config = dict(
    n_layer=10,
    d_model=160,
    n_head=2,
    n_kv_head=1,
    head_dim=64,
    d_mlp=640,
    vocab_size=8192,
    activation='swiglu',
    norm='rmsnorm',
    norm_place='pre',
    norm_eps=1e-06,
    positions='rope',
    rope_base=10000.0,
    rope_fraction=1.0,
    qk_norm=False,
    attn_scale=0.125,
    bias='none',
    tie_embeddings=True,
    parallel_block=False,
    init='uniform',
    init_std_qkv=0.0467,
    init_std_o=0.0,
    init_std_up=0.0467,
    init_std_down=0.0,
    optimizer='muon_variant',
    lr=0.0125,
    lr_mult_o=2.0,
    lr_mult_up=1.16,
    beta1=0.9,
    lr_head=0.00671,
    grad_clip=0.5,
    warmup_steps=200,
    schedule='wsd',
    decay_fraction=0.586,
    decay_shape='linear',
    final_lr_fraction=0.0,
    batch_tokens=32768,
    seq_len=1024,
    doc_mask=True,
    train_tokens=159100000,
    steps=4856,
    dataset='wikipedia_en',
)
MLP neurons of a small language model. Each row is named by its layer, matrix (gate and up: input weights) and neuron, and shows model dimensions 0-127. Each number is 500 + 25 x the weight over its row's rms, rounded and kept within 0 to 999. Numbers have three digits each. A neuron's up and down rows have the sign that makes its largest values positive.
After each neuron's rows, "fires in" lists the words (lower case) most often at its 100 highest values on Wikipedia text that the model never trained on.

L3.gate242:520501463526447498505489465488447528482545505494527548490471477482489506482471476543451497516470498538547524480542502496492451501500473512517481483537496490535493514508506493504516475522519493500514508494476530486544483484500526547517522496513515520481522523477490487522459459473518489515482479497511524482481558510511478443527514480499463465475482495489565517479512477569508511555482
L3.up242:486511526500522503477505512492525509484502498502502476510464469506472530494501557487486518506515481513478488486509513532523493478487479457519456517459488504483482519478517535548478473514534509510481476471559520480553540500492482489486474477524486478513472495451524489465492506440463535490537507529550521497491485446452571526478479479502529489523534554499473514494510514490505478452512
fires in: "served", "nominated", "vice", "used", "appointed"

L2.gate420:504546531524518480517501508512518490504509525505481497442495559510473517499474524484524522503501492494531521507466490487511537510499503519486478495485478499506535439473501505541493509519476467515504512500547516564528490472483491521502522499513536500499514460480491489519463537554496491497496526499450495504470544513550425481535476532524495502502476484529522493498483501497536523528498
L2.up420:501502491480510483512498492523525502534494466481521529521453529513457515485550520509468517470507532490494513482506464465462560505531494481464490508475499529484505478511514486525479488524470544489491532482509483513476468530472519502471521451466517521502516522457454521497483482524523488514495525525444543511516512509502482508523497512484477487507507507456546524502515475460497548461493
fires in: "first", "5th", "19th", "18th"

L3.gate527:514528444503493475489536488493509485478487508519475507487538516522493519497492507461484473503523529494473519494455502515473456488502510483485537523542456486500493487528501504540503456495530528488518463460511508525542522478466512519467487477537483514517489484467512525507476508501481507529495498510482503476482452524496462495493486479510535501501445480505449503495448488501520479503498
L3.up527:489491449489531504455540500490466497470502525506445512461530522506454556512498493480482550470516520501476474511485528500487477473505535470554476514535533494528510488495499478500480466486435547489451477514490539499504529498487494511515495471504461530528529467494503465504467469497514473521501495520534505496490479503498529492546490484489502503467438496510469524456482499495569515491475
fires in: "its", "her", "given", "turn"

L3.gate16:484533444501481522499510543548484495469522497474477525467504517486540523529531518484489490506511480475517499500524529520497463483496516510527468481472444526471487491494518547471474503509477515485546529485491562470482481504494475483504490493489511499505532465505461465518491498495486510458469479517477509469473434505515452500533488493517492508498535493458496485526535550459527498503488
L3.up16:482549483512486511504525503528503474478501498533458499481489540500521540499540467492507517532505461499507484476521542501481476476509497498524499497482502495491532519531514488483472529548453530462548534444492513510520509502530486506508442469550512481516487483478488470502511452479534511461478510506467501505456492480493483474543494489507484490512530503465500514496523537461533522495502
fires in: "her", "his"

L3.gate208:490507521480532520426526488508451440495510510497459473510510507531472502473553482508472537490484486506530468496488511454496504485526493543534474482473524506491507534495438488480477507504465501537500486506535522528523463517502501495513519471448501534472497495496523542504523476512482523499489541527510488482497474484490485516527505523513520525541476500491479536540510466477501500471498
L3.up208:504498491524503518454484464476463498480514502482468472518479487520444464509539538521480559499492444480521472507538524486530478542514500512514472469472533509506534500478509524513503510495486532476528468508489520499480503523471467490479537492459488528532476522514507481515518492499463529505482513494462493475498532483467520481519539532536525544509481491471486506446519505499552522484502
fires in: "al", "alba", "alva", "alfonso", "aldabra"

L2.gate159:550521515536499465517530484473495477477489505514528497505463469466526498537481524508534503480526463512474477516510507520505529514516451488474489475523480512492514489514466474531487485526485457471435506451509469461467519521498494472536483519476482453495477532502525513481462472441507479517435490499512485488489496507503482484523527478464500493480468495500477483473487489485508521530496
L2.up159:515475493506473461529497508525454541516546540529521522462520467503478533480489513503548517483513501521512496497488467504508511539557493521514477485526514491503496524482480491512476479495436509484478511466509472504450507461478494495524532497524511485483469534485483498504449540448492492509506509495531493497498516535446537504522525459477478499512487489476500503487504471454478444479476
fires in: "from", "came", "to", "entered", "into", "went"

L2.gate123:492500514523490495436456515499501527472517511492475544508503523484471508494495489517499523473521505418532541500448555494442534467492502501524525472487483478519498494506494479509503472505533523522490446541497554504517508522508501439549471501468521514517515506516457494512505484485484497465475541474493480443488517466478507458473515519491474538495490493493491534501504482523483537526527
L2.up123:520498484512488488512500472533481519490494525501517504500506507558541537481473482468508510490467510482503510492508490543453517484513513485545500494485486457497506488525473481497498511525495548510458489520482480446521495522467472491513423521499494507448487520471511486521476504510478493463417539488460523449516485500479497502503484461486492545484507528503484496495506500479479466506559
fires in: "led", "due", "lead", "according", "given"

L2.gate410:525500518475459572484483461493518496550456450531524512503487468487502520487476534472509513500482471514485555497474540496479480498523500500519474520497519504518512527510508494468503539455485512512453533528512471512501486501476562516494500473501504483495488518462507484466493503477456548485479468495546532491488531475479498539522522504529502501555488537488480490446513494497491521490502
L2.up410:511510516485526495484450441471473476525497453495486521455516513514544514460498530481496546502504491505446526527505525476438535498510515489503509500518493531473479511440552527500579501494506488504467562500479474485491490503497486540518473485503455505511485497489520480500504503502516548521480472499527495515473506469447544521503514528505490531527505530489490500491462516525480505483513
fires in: "new", "can", "frigates", "middle"

L3.gate38:522489493524480488473475497475503526498500515497489515512488534446497523491504486492524549499514529504485460469449483503508539503568491484488488522487471488449482489505506466517480473506519519497511473470473508510537522501517539478525513471551520479514558522484509533470478528457505473490490549524490481543497508515532537499502538478509524469438476527466489501534518489531450516437520
L3.up38:462466482499480471463518463459524479463521490467527522499516507483497527508521483525522465485496530527511516461480480511502530502436473495533446540521491511526482527517502470562556510504496475469478508515500511485498539502538513462503528531467508501472476481477510500465482431480484496493470520458488512522458493503503532523493522500473522477499503537471527503480524511512495475509516
fires in: "was"

L3.gate625:460514468526512509509508475505452441518527484532477493493496501491487495455492518465510512507479492476491503467483483507504507507493478498489480501499483513451532494492510487495481487488465526508548532523474518532507493493490504528453479439502482477558509501475511496505530437469451509518467501505464473540463518474498512505528537475453507494485487501491499511491468533462517480499528
L3.up625:476508487523485524496503457492470474534505496503451492511493496546526525491480489484482524478491484526513526490486453516494512523502525534472488482489526504453516466493478502544485492456494485526485535500511523493484472485501506509497485475459511497507524534455497526505514472487486516540491512538500520530521515479467559538507511471506534524481466504456471490523509559469492485470512
fires in: "years", "i", "days", "months"

L2.gate407:490460519504494527512547482502486510485467475504539484517468535560452476520548511465529477543520454539512506544510485499468507524511457524458502501501499506473528509519531502507510537486500467452488519514497491498537493497480495467515489471460497504514460508424499526531509434435511495508522493535531482495462509484486487491522494528557499482502475499522505506513494498511504515480479
L2.up407:488566497437537505518506531514508505490514523489501496514490503510453425502499475513508464486486487507499531517503498478501532478505490511489485489484507510442506491478495466477530529476473467477524513534486492480512530538506551535441553520479484508474446468514496528490490501516466480525482467502475527503453509462447486508522525528503484505516504518477548512535512510489526518531498
fires in: "career", "role", "female", "appearance"

L3.gate45:495501527496555503475506472539469497490421471531541521538526497448497471506517489527486488511488517511495495492525515484506468507480493459533503501532513493500483508487559494443490508500508515534514497474452505549499487497498496476485509508525493512517538490522475500493535480500542526475517476482508548461529531519488496491499505563505469451509516486485467508507532503494481528497509
L3.up45:533529530480572496480458473534502477534493475528523505538512500437501479511515474515452462556516520495468527477505497487506475487507474452527479488511489493528508476506538500479493494472498517510498515510444510537494504508490447504500490523504490491540544477525498469435498502524520506461525483489526513503487541511497498507526526496481502487474512457522476547522511501544492499486503
fires in: "1978", "1998", "28", "8", "78"

L2.gate365:511469508475544513474504507530501480494524515469471450486501489495492455524514468513484493506472502502477502499549486497501456513465470497498552497485532548490487491474512493491504544511518527536472547539455508518497460497451529494458547460499541475540509515521506478514516509524512495544506530500523484524491500484503460516543498489485512480511493507501487428519522483465494467492521
L2.up365:512472525530549516488489490504475512527530509473473491483490521486504459482498497528496469533503510509446482493549489494503446441487491508523529516500562533495475505460518504498483559530508506493488541506465477489471488511471532493500508501506489480544478486487496489517504508514534525502496545531493493538513510510483454549549499505522495476510512494505480432517506513447484480500515
fires in: "years", "elections", "matches", "months"

L2.gate71:583507500493523533483493515484502498518523488482470497486493520506481483538495515489498488503532474467548496500496500541492492520481482494526537516482483504501492516523545506500519485465471508478474525472497515497498497499450511449537446524488483502485501512464542483483493515502463506524477498498466520536533506454515487477480494494457466471456519532513539535498532504509492529486539
L2.up71:525482507484516524494500487535502484469490519513473505498462498538491505496473474536499457470523502490463467517508476492515527506502493492493493491458532508485493517504479483520546497430493531469500504487490507557474495489473561531475456546497463493492477487500522483534475556526485520513481518498490525455541451457555468489484467486529428522489524499529508518486505517492484549522517
fires in: "known", "same", "next", "such", "due"

L3.gate356:505477453482464506492503511527497500535482538532486529539466522505499481491484530481466496496484469467524486525491486490464526501516499477454484503480462468518477451500498515512520503524467514520491513491479492461515521505514521484493490505519465478495493520494477474507532439477522526543486501543529456481480470499512500472513497484511462494518513532465514473501510525490461502497463
L3.up356:501486539466496495518511532495508489497485518510482445521490498492496517483511511470494506508512491497512478568552487498464539497510526526471501520510474429528519469519451517509473460506468501521456483486502488495554514511574510492490459473476463493459533532520530461478485484495483519520475483499500466478490492479510503509510486472498500501544503504498504487501513551485447533516469
fires in: "a", "alawi", "appointed"

L3.gate638:515514448533520506500466490533496523487487499485475487518514503492545521465508494511528478572534522523488481460513510502495488517529544474501489520471525483544478533466551476509510514526535454528501518504494493501539515456528452444472532477505460474514481489499508507481558479504459520447491491476523535513471488461499506464497494531521490477505470480530474483512492511540489504488503
L3.up638:484482512498502532511531475478489502498522487484478503528535467525534464493489542507485462493520507510508536489508470474488498547501466518504508510505506528465479475500503496491510509456494511485499521491455430529493472513522489526461558492500457480495464501507472484508470552440504522478512555490496501508487510496483506501522520505515544506528471489509477526501496489469531457492516
fires in: "it", "there", "clt", "they"

L5.gate331:527506489506473545534514484524446485495447531501499479501466497525464511503525480496495510491491510495511508499475504503528508521452477480455505521458506497542451455513543456524496536512522492494523507500493473501517503557534504471476492508498510500499487479516428488497512487508504489482478509482540501471496495481535461537544480485456530494498520479532498505568519467477460499450479
L5.up331:484497480547498486538505510485485498510480540505476495488514524533503522451482454454531518493492535501508500487486450469509507489479520525486473516497454502530495476531501487528479454512505488499489486467543463497537515544452502490520493488515470510514508516446478492467439512444534505523465511508516514497490481499477526543479524497515496486450472507499475486500476479499446514483459
fires in: "is", "was", "first"

L2.gate65:474506480549512509484509504509468491537499439485509477501470481511515524483495493505518482490511516481496559509531491511482528494459550495519533469470534513473502473530522482476475479478497511517493531478476537474471477471506494503548488532485527439496476460489467496500530477446516530492493486464495448516491538528473521505521518507531490518527478457543490501507487487495515484498512
L2.up65:491530509459537459468476507539514503524479484491496520520476473512450503508501529491554481472444502561459497524524485504480469498504528509519554488514466532469464468478538519513488458481504496500466499516470498483485508509494532509532507511506524515528499475511468471480556448478522488477517482489495484504463456524550539473485511519512490488469503502486501469536476507466502467496494
fires in: "death", "light", "court", "version"

L2.gate539:507499507523453517554452488492502500504522497506517455446444495515538495522516473467453504494564504496475566533527484474447457483506515474480512516524514474471494493499511517481500519527451478470482496527521503476535488505519477483490502483469535470479473508525524477525528476499529522500484500497473483556491452495466481545494501529499511468514515496499504526517508515482492509498523
L2.up539:518514495532514502499483510479472566504508478532543490488476505508550502537518498457474541513520505452511500507504494505467469500517494472479469505498518461455520502490528518496478502562489509482510454538446522479517452464523477483501525485450530474465467506513495509497494483492515531515518509477466484451510520497460492554504496532513524478505510483505509538487500527503434502516488
fires in: "her", "ran"

L2.gate541:539438476516441521507498514536510515486498500487529472512536476517541539466499521486464474492496500461483452504508465473533493493514532508517509517485459496522530523472519487544458492489483556480518522484480524518515456486522482518501470485505496461482518489524511502509510512497498523517483454470490488492506503477536512510466495470522470552513530492508471503519501508488481502518503
L2.up541:508499490535501485505480481502491506527512539504496531553530532503504501472542484536474473543463477456466525469557509530480517536463500490481526502530477494505491464507512511525499523512506511497552497516503517515451502516492487488502517497503482474478481474494467460475516538532488498471479471531524551485535543504476517479535532500549510500510530472472512449511479485538501492478467
fires in: "january", "september", "august", "no", "may", "february"

L3.gate437:476467499474540485478452504536515475467517557521536566475494484484530496493475451523515478490511511504501506491513471472493502515516504502478459477515532473495492542519507470521514524515522501513497529504482505527521503525545494458500495494475494474470453510487513483517514513518532523500569507514515461474540479512488506510484508518494500449523522446515509504499518473512500542484520
L3.up437:481479528481496482478504486491523486505506552472575448497481510515524515461464479523525481512507495470537461465533529494506509447491498479488520440504493468479500522484481476501489465524470504516483542487522504510471522491510536500521492495558494495517514480503502508509497483460485527496514532474522471480485528473471506513507495465451441495508495565496483522494498530448497522490540
fires in: "he"